Part of a small language model's weights.
Size: 20 layers, vocabulary 8192, 15.3M parameters.
Architecture: LayerNorm before each block, learned positions, biases, tied embeddings.
Training: a variant of Muon for these matrices, 699M tokens, 10663 steps.
MLP neurons of a small language model. Each row is named by its layer, matrix (up: input weights) and neuron, and shows model dimensions 144-239. Each number is 128 + 32 x the weight over its row's rms, rounded and kept within 0 to 255. Numbers have three digits each.
After each neuron's rows, "fires in" lists the words (lower case) most often at its 100 highest values on Wikipedia text that the model never trained on.

L14.up403:097187168079132118122168153144131204132110112127198150116153145194157095118134073192138105171119132192115112105094152191083084102153079130215106114139095067160143127099191088171155102154123147131174112152157146113134023142062128162150062136131156140107169128163144137142104164134124122138
fires in: "at", "of", "for"

L3.up181:145152144142120241139176119193071139109151116088109164161111144123081110079153132066145129154079100170097149054130110090154125149188101116110120100154170110128091166130086140112137127113151091138143100157128158113119172107106102146054113144133157137059159153121109118179088115160201166137
fires in: "of", "grumman", "werner"

L8.up436:089180186144090109154127163091133144170135148169138137107197117139104120136166138164124103079200123167139108111154098123198135104176085142077112111149087119126154103165138187107138109161111098107143077134144070155107119042128110133128142123133203148150163126145159116148111122144113134050
fires in: "which", "that", "this", "such", "what"

L7.up277:118115157148111109143126057140178122143064203117139100088111167149149075136095135103118155076148159112020093102084070155181103113079104171119191124139174151096130100098123119088147176093124098096131075134105139115088133140111158162128139095134144116128127114106123144109124152177105135160
fires in: "of", "for", "with", "against", "joining", "representing"

L7.up16:090111168126131147097112095158154081088120173100069118124115086125169148090162096124079167128080089109128170120091126089118123224178149063100142180121155160130141073029108112151163159110091126148108102113085148159107179120102157129106133155128154175089173131105115159108117177133151140116
fires in: "to", "become", "from", "became", "into", "of"

L7.up244:138129155087158160161113140136105115177079109105176115160160111140124144088212113113135063096131164115121120129137137085152158120129112061100172146069153166176103075080118034144178159097121116100170083145114140082124178115191115067147069131203142136124148092114146082106158175112142160149
fires in: "to", "on", "for", "into", "of", "number"

L5.up437:155211190111122104151151132174145149189143156119081143128155099187193112137146055112071112135092171149140064122114124165158152085091062121126069120066139151206071149155144144126091117054125146128101138165121123146123111068067118146151132137089128102071080119143154115113146117150119116090
fires in: "in", "for", "to", "as", "up"

L3.up457:168111111179108129158141098083142112168142096151135150109164125187212126176160139151119060143190123091129109149088096098172110162179149153088096085167102160121134152167160126155120104128126108097112073179103111133117135200128150122098158088122100144132097117160165124138111172151131164225
fires in: "and", "with", "all"

L5.up42:172179117107063132154151125141161136147125163147101124137102084136158117100080124151124188101120140131121127157129070168150119110157105164107069139136146124175070158174150184095083142127094139111168190148136150103162166080111124084099074080075155145108099179166140103173112112149100125047
fires in: "there", "good", "what", "delije", "where", "which"

L4.up422:206141122162126147173166092076131135183162175175139130134084122188131058108145061124114137099174139129098152106165158138171148090162077121105095130175069097149020077118120105132149152165186072134166140153143199089117157104072173089123155103114111179091158074144069145133116123179117111173
fires in: "the", "of", "in", "into", "with", "a"

L8.up78:121109126092047148143100135172141160167138063154173099191124136178130043189137119146158122127128166084120066140130115091133141132194118156140149093158130137138156088114166118178130121105149136087131129122139163152139122132109154151119114059142203163121126181133123097120108096130063135166
fires in: "of", "the", "and"

L4.up676:168154102096131135110099067083139140096150090167132113118119133141100102114161099133119133087114116153157084152126143142101115057182143134140168118153128069107133109134109052147148115136154109135098165120145084135134109119163131153134099195128141191048109183090106130125134137146101105097
fires in: "of", "de", "they"

L8.up512:129163106156165108095103066155180101118115129177051088125093157160073147172142155181104157144198126117124128140143118090169121180173093152081151119162167122114175151134154068141172170152053153156183106132125150136078092115107097084093136082079125146117112154087139121081133130162136149127
fires in: "more", "to", "such", "luchon", "the"

L8.up718:106106093126082140074163088145135109094097116086152165115131127123149135137134125129138112171193113120118137123139140133131112132155143087124135149139092048165124144146151116084146188138104137175166110132139058085153142130149108095120117196115102137152153099141142187094165125152070127121
fires in: "of", "from", "among"

L14.up921:129101131176084147126069183139095129114087114178141119123152143122130116111095167194144183066159149148168177109144118087142161110104056120121146124113085122102098147193136094108056138166087158118136145184136082114097124110082160120082104127137108107086158087118109094125149114110140117133
fires in: "which", "that"

L3.up831:123158143124134086169062105115147069160102162125104101152162136124097143169144091108087118104141134137065113154118115194114088136178109107045100094125076132141083108076125121141116154132171127170105111100132155139084104164116169122187114182150153196150113088150128158124176190119094227090
fires in: "round", "division", "cup", "league", "qualification", "final"

L5.up358:088138158150102210111135099173101189141094132116124141101114145158173132059106142114145145111101066161080183126144070108182158168112121160108110088094114145136125118052151100141153164125171109103170131165125165061099189112136172078116146165151141169146148116093143144119125116088164131064
fires in: "to", "of", "from"

L14.up333:168088084072107063168153111147142109162069172135177076119082100176144094087110111150144145180204138151121132084118147107093185101123132097134143193099151133143119037092138122113150165122150116122152140112091180132144129156161095081158071159068085141132136130064114131149143141124100122116
fires in: "for", "of", "with", "at", "from"

L7.up44:121127110073178162193111087148042140188088214148172105124102139113158109084142177084159119169086083104118086131132137155109124157155093171055097142175143123139130149135136139132130131107126135135165097193150186089104144072161156155102140202174101175033102113152063144130126121110130132123
fires in: "on", "upon", "of", "this", "another"

L8.up410:136159123138191126127150129137140128193155144141146123147132116198130118064116074160087121087148104094111089099132099104143105132022145196125125093122122126192118121151127143143096093134118122099118103155095116112186184143178164119146145157042072123135124101131163094135117181123117115216
fires in: "of", "and", "by", "to", "with", "at"

L4.up725:138161111108126094142137094109184143097144132099167127179117141156158089132074089101151127120172104163134142107122161119155140136112139083113140140132094114111101160100132109219162161184111132152161089149200143126141151065129125123141150128102135138151153197096127142138164135084048096141
fires in: "of", "for"